Weights of a small transformer language model.
Size: 3 heads of 64, vocabulary 2048, 11.3M parameters.
Training: a variant of Muon for these matrices, 692M tokens.
MLP neurons of a small language model. Each row is named by its layer, matrix (up: input weights) and neuron, and shows model dimensions 0-127. Each number is 128 + 32 x the weight over its row's rms, rounded and kept within 0 to 255. Numbers have three digits each.
After each neuron's rows, "fires on" lists the tokens most often at its 100 highest values on Wikipedia text that the model never trained on; "fires after" lists the tokens most often just before its 100 highest values on Wikipedia text that the model never trained on. A number after a token or word is its count.

L10.up277:120118148124129106078130087092149086238131125109136132123081077101162134178163152129067127128113142143176102130107142106115140127128154158186136086106112061092092125138115101152119059123140146132140081145112090111088141139101129103110184179166139135128116161137098149137207147086106139126156154077148121148123106136196129099135117101190126181152125115077130188183152123124182142166095
fires on: "it" 19, "om" 18, "us" 13, "ic" 6, "et" 5
fires after: " h" 35, "h" 13, "ch" 12, "om" 8, " wh" 6, "ae" 4

L7.up734:147156158131156118064087073106139108180145149122085120155148098112095144203118179137132146078112111173121152128128134045109132076149132154087109129152123072107118130170118110097083142111149147104077155161131204130132156140154135102079185154161070147109169138080126171103132110103185117145170114164127133181028149099099155146113202188157114134132165084125178104125147076098178154116144
fires on: "le" 23, "en" 15, "ic" 13, "et" 12, "at" 5
fires after: " c" 17, " H" 12, "om" 6, " h" 6, " st" 5, " Har" 5

L12.up99:143114113058114116073106113151149175174107089090150146126125102139101138068131098137083130186104130125119158097158126132145157171100105065153144139141136141089169102132131118148152069160184118124097111101104124175163178147143163082101098147127139092200098119095180222131133174087190106194184098108117178108089151135165137093142147126076178147080143026148115112118117144166116150128166
fires on: "ult" 43, "av" 8, "qu" 5, "iter" 4, "ik" 4, "ict" 4
fires after: " c" 19, " l" 13, " d" 13, " C" 8, " " 6, " m" 6

L7.up574:167142149142170087132142149063084084131122094104124146103128103133145121121133116049111167116165052143098185154093119106158181086107127127137104142125163195124075086114110120157106166118163170133148104092159114150120141107085123128122106101150117122127109090085189052128142205135122137137169132150146110104157094146109124085093127127146128142123154146069143161190109151150131149189159
fires on: "x" 14, "ff" 14, "rop" 10, "onom" 9, "od" 8, "ver" 6
fires after: " A" 16, " a" 14, " G" 8, "ec" 7, "A" 6, "th" 5

L7.up263:128158129138131091171120091103129100098134075094113135160054104153114176136101181100128098091157134132135215132106171132118130100100131141104178133167122121061162113117116135094163126143122105183112113086060136092144140216138145098102092113179150166128144095177179182193106124112093131114173134067106150099085112085110182151137120179179163141074130120131119108145165132139116122148125
fires on: "y" 17, " of" 14, "th" 9, "ic" 8, "ist" 8, "at" 8
fires after: " l" 17, " s" 12, " ind" 9, " ass" 9, " al" 7, "s" 6

L11.up608:122089065182179165171164115181126127103135150136177148112126061088172218089182118147130158090126127113128121162083138108092132187118158153161093092154129116126146099057153121169087118138132095126123081122152171105115162089070093122119137116141060165133085138132173142123128105070106122116184158106091155154103144118100125144176136147157101122130168145138171140148050140136169104138125
fires on: "ri" 33, "im" 14, "opul" 5
fires after: " sub" 15, "c" 9, " sc" 8, " pr" 8, " p" 7, " b" 7

L10.up707:104164127144108117112070149114148122100129117123080088137136159103107182125142123126130128092115125152101085145121138110164104145101080042139178121183142111167184169135089112059120128158144119118105168112129113134185104156083159176127116157106099130078146121087151122180157119128130101131139137090117169098102135128154200154208135095162156134140085074097141070146174186207062100137158
fires on: "es" 13, "er" 13, "e" 10, "in" 9, "el" 9, "ot" 9
fires after: " J" 16, " f" 12, " M" 9, " F" 9, " N" 7, " X" 6

L8.up351:109114118131149132073044127150147127127165135155133119083096166121124109161119131166149139143098201122071134109113142105103087195145102149101174103162108188143105083125069119156114134128094101098099174148138107105159119147110162144123086119065175158095143148145177189075126171121161138104110187067142087028081142119144154139160132096113166133142104132163162128187113166173138150168138
fires on: "il" 15, "it" 14, "-" 14, "ell" 8, "h" 7
fires after: " l" 17, " f" 12, " trans" 9, "m" 8, "iv" 7, "id" 7

L17.up565:091116174120126154147173154110142105152176099121091064164096131163164077113129156084149176167178131124185103129110125095106128099163163114095099116178106140101156095092123170144103138203091195094136157112128071067124139151112147112140114140094178098132177111146080127167084123101124111138081150105194117124115144072104114095037192144144109151150095108094164186122127080110180112087127
fires on: " " 30, " −" 9, "." 8, " of" 6, "," 6, " (" 6
fires after: " |" 22, " /" 20, " No" 6, ":" 4

L9.up557:102115135179114176133116123119135111173151102160153112146083137118181062103118177100120140130150080143157156096143154097087136130095115133144112162130139131134111145103083105181116179193161150139092114100169174167157143094148139078142178133118178116142119151162123132040151132157120158175172069138122134048168171141124154145126152127093142160114113198144141078087146069116099087203141
fires on: "ing" 18, "ic" 14, "ical" 10, "e" 9, "ial" 9
fires after: "u" 20, "ru" 11, " se" 9, " spec" 7, " commun" 7

L8.up514:166096103108101081173126088129147162116149109130197138094100089112076177091118092107129131192153190149118114168092068178118093182155137119138100181148127160101143102095098110117129120146161144113169088112115096176159118100190097177093152072158094137175084157122153178129163134098126076131126109056132119080212106138128106132121084135086195138130142125116080101064174131196120108110210
fires on: "n" 21, "k" 18, "g" 12, "s" 10, "m" 9
fires after: " s" 24, " S" 12, " v" 10, "k" 9, " V" 6, " r" 6

L7.up97:087117094138172129111166120140128131128124125155090157115110151133139171079149104144102101131138121157127179148095112141087187166134046096116133129156103195144122177128081115134122135087145158106149084098153107087126103060095104094103157049141101115142116148123154161128164132107172153083060141144175136171125171079069151087149101124146152176121137147120194121148106190092139114217113
fires on: "en" 17, "rom" 14, "iven" 12, "od" 9, " Gen" 8
fires after: " g" 21, "-" 8, "f" 7, " e" 7, " O" 6, "G" 6

L7.up628:115084102132127132135198077100160135160168115160085141179137068144120133148143113090148104199155126147103119107134116164119160200112078108135119077105137110117158124107094168128089138161166116104194115155084126094135049090128105094107089086151077136158168131121181211168076141109082119150172122094167153135124125123121086111152159121109125182082182121144135124102053112096164145121099
fires on: "m" 17, "l" 13, "im" 12, "ear" 8, "ric" 7, "augh" 7
fires after: " p" 17, " d" 14, "ip" 7, " pr" 7, "y" 6, "P" 6

L9.up218:109112098098104099105116150103155092121107130180140087115150096097147116159142097109110136048142177097143112190115177085169087114102136067152119132185094127054129123145110142152150097120118110114134177109096127138178168128110071157082106143064116154142159142145114152061191152100123145117086125144133143144136153124158139219114152142134157118130129128102153142198158170131090134115080
fires on: "ul" 22, "on" 14, "ot" 13, "emb" 13, "er" 9
fires after: " m" 24, " M" 14, " em" 9, " comm" 7

L16.up311:135181138084172134112053108117115162120143135154125084080195065148068116112120107090127119083105129149065132176123095153044152141134168094091154145155128152157117097131107069175133104110156108112122155138120132175073103118161144124123121105094119138187099098064133171226132157134119120147173099129158109087114121092151183145179152110131174129165123085177166099154103130127183098147105
fires on: "1" 26, "2" 24, "ab" 12, "11" 7, "ir" 5
fires after: " " 77, " C" 5, " l" 4

L7.up132:159104119157101043145103133122160051140175146077134145138161104070156133147146170156097089107125051176086053110188171135135110091171184160116132146150113139118165123108141074162188163135128102093127119122100225147114146141112137162151066100113109126093131149179141141101173126159082132084144158088121154155140111108124174079121159146092184142082136081114101128146155109179182129165080
fires on: "ity" 10, "and" 9, "port" 9, "ations" 8, "k" 8, "it" 7
fires after: " Mar" 14, " comm" 11, " im" 11, " com" 9, " commun" 9, "ic" 5

L8.up701:066138185123166093167124122133151095150154147061097088077094162134097135106132200065149135158152158081124061143161092097140096086163135033083156113110100177141143143091117151083151100131162160114099100155142140143146152192168128178104136145163139157079159103081135185140072178143127144124108071118139135117073141108146113120177142137120105144162165095169103103152173108114150082161200
fires on: "ind" 18, "ell" 11, "ig" 8, "n" 5, "an" 5, "el" 5
fires after: " f" 35, " W" 9, " F" 7, "ater" 5, "ur" 5

L7.up566:115071194107154144173137093108095155195166132097053119165083156109165137193087126137113166114141159121123178155148143068148108131116150102067146122164165173153096106150092106085148090135133125125081121163120094215084117119149123095101143135105087174072155201087153145116101134081172103152125132146159145101143130109166116128157171122143142092138151118188146085112153120119150102083122
fires on: "iv" 19, "est" 11, "ast" 10, "al" 8, "red" 7
fires after: " c" 23, " w" 19, " W" 18, " h" 8, " C" 7, "W" 5

L15.up703:099156072050130085134124147121137120137111180107184160128083124142132140120094094120142114119171126151100144166117089078155113118093100167055156109151156097102077056145133119146113154135152099060119163133129146094099127147066134092133077124124094156106144123148163123164131138081141169151164095118125099084127145125084128108104133182158101167097207093143150167160129196169157094160102
fires on: "e" 15, "ap" 10, "o" 9, "1" 8, "ort" 7, "all" 6
fires after: " sp" 23, " c" 17, " " 8, "sp" 6, " p" 6

L10.up407:104053146102098118135132123178153130082130137077111073065136131178187103143096100110197115085130103143155115177122124096156113145122099094097159095145104119102108101146047071163151185118161124144200121121141079149107129127106074174100149102124128196186123083144095163155152119134082125106126103115121081143100126117154121179125131184154128148114122131097101160111215199210096170095065
fires on: "or" 15, "ed" 10, "por" 10, "ot" 9, "-" 8, " v" 5
fires after: "em" 39, "de" 8, "im" 4, "m" 4, "ed" 4

L10.up132:096154116105129150101080166073115161177154159100068110212080132155173078080169089142148122095128187064112111196176127120132114155134148136109169137103168086100104158098150113130058139125132114108121142103098125073199122118142119117198086100094082091128189154132148125120133134116091081132094156154049098145148109173061154095071163091083085130088170158105122114149132149110102140147102
fires on: "y" 21, "ud" 10, "ric" 10, "ar" 8, "is" 6, "v" 6
fires after: "a" 16, " l" 11, " L" 10, "y" 9, " Bel" 5

L19.up1:151059089175177109150142103111064108144143076099154128074086122096089077138156113154139091101125122212177131176160174135144159103153083147143129157163164104105143157135089130105155135095146139110075094131092102120076152130101086143108116121162131193117160173158083195140133132091135133147119137094105102176127177190222089053127102152159110144120138131169145115138073117120160113121113
fires on: "7" 29, "8" 29, "ur" 8, "6" 5, "k" 4, "e" 4
fires after: "." 16, "1" 15, " f" 14, " " 10, "6" 7, "0" 6

L7.up341:179090126084095108137112127128130098116171152087133131158123151083147158122150188139146135143187127188144129112191158202119169063139162126052132104102087121093125142036145115162122128114146137156107121104132155240136146092149145178105156157093130173120134107072161105104135141111205115109117101169105139082138131139156108157151088141126116125138105126104182116157205155108162096060126
fires on: "g" 24, "at" 20, "em" 9, "p" 6
fires after: "S" 29, " S" 24, " s" 16, "ug" 8, " k" 6, " As" 4

L10.up650:174160098116085104136063111149110169143132167087127110166067128171159092160158160109161131147148141162120118094161112169209141162148087165109106172101132092174141113119116150111097206139110148149106157117119152098089129133091072132117093185093189154127168175108165118118094135111104123082151142108080107136135183136070127104066075103134146185145142126143144047109147101127113155109070
fires on: "an" 17, "ur" 13, "c" 13, "at" 8, "ud" 8, "un" 8
fires after: "a" 20, "lo" 14, " La" 11, "ar" 11, "o" 9, " la" 7

L8.up448:101158098117091187150163121201108148073135147119105129114090094103158154111157128124217155087163156143082135152067108232139066139165115160125141123111108096166118075134129108123127068138179146139151115149078216119096126134120068136097136173132102123194182135147150106127142169129151131129164096097156097128105159056069155138143190125135049102079102208144138085156098118134150118114150
fires on: "or" 25, "ap" 7, "ay" 7, "our" 7, ":" 6
fires after: " r" 18, " R" 11, " D" 10, " c" 9, " d" 5, " inc" 5

L7.up751:141117063160136171102130161091098117159104126118105135138123110095059109105186128124107110108127086111125161181117197091102135161146118104111100114149131100156126170116129107119154184154140178140142150073141179181109152148078179170107146098128099105145155107154101106074162162098149127128142146150187123132120104136053101124147105076132192143124114194100097157150118138159165134099159
fires on: "ult" 34, "ant" 14, "ist" 12, "ce" 9, "ject" 5, "ost" 5
fires after: " c" 24, " Min" 10, " C" 9, " " 8, " ob" 5, " on" 5

L10.up219:138093096114123148123060133103137120155150127162088121089090099130153128124153118112165128167120133114136108095121132120138080156092112129176114146107133120189093098126122075111139171173105128119037113152157079141092125095094079142169117129125116139132146177108169129117120129113106127172102101122154158066101129152117125112172173089134047097147074106169185123100153131084195101126213
fires on: "it" 21, "il" 21, "qu" 12, "at" 10, "ell" 8, "y" 6
fires after: " e" 25, " f" 15, " wh" 13, "c" 6, " Wh" 5

L11.up722:127127087153124059089174093134119153121120141142057088109131080130119221103088167096165153140126161132104066150146113119143087120090179162090125101200162135112134129134145164093118117140113082115083119114142117189224099143104093125135155132076092142142170168100124150085154170114158110154151098136103135129053083124193137136167146161072124084093118154190146137121149109173131141090120
fires on: "eb" 17, "l" 10, "oc" 10, "icip" 9, "er" 8, "iv" 8
fires after: " c" 19, " W" 9, "C" 8, " part" 8, " w" 7, " v" 7

L11.up522:135099101171178132154099153155150092118131087076086151107136125112149122089148181127155121088144109130219128090140168097086175136174139164097166134121112146155136110107106106068098142123103169165121144114173141114112147089142150135079103090086052209127134123092073099147038153090130068161187096126136129114114186132161153155121156191152120135146105119086154135187099139144180144154096
fires on: "i" 15, "e" 12, "o" 12, "a" 11, "y" 5, "ode" 5
fires after: "ant" 20, "ic" 18, "ric" 9, "per" 8, "end" 7

L10.up57:091158129181156135120139160156158168164106121133092127083114212128111127098135164132130139074149134165137095131114088127086113102097104070139215147119079122129174158139139123090152113134161139122170153114125153086104127075177083061145133163146110083144105072122170117108208084190160118084088106070125103105071155078095119140187154114136075170186112126160153152126137144123169116149100
fires on: "al" 19, "ri" 17, "per" 13, "act" 8, "l" 7, "ac" 6
fires after: " f" 15, " ex" 11, " sc" 8, " qu" 8, " T" 5, " tri" 5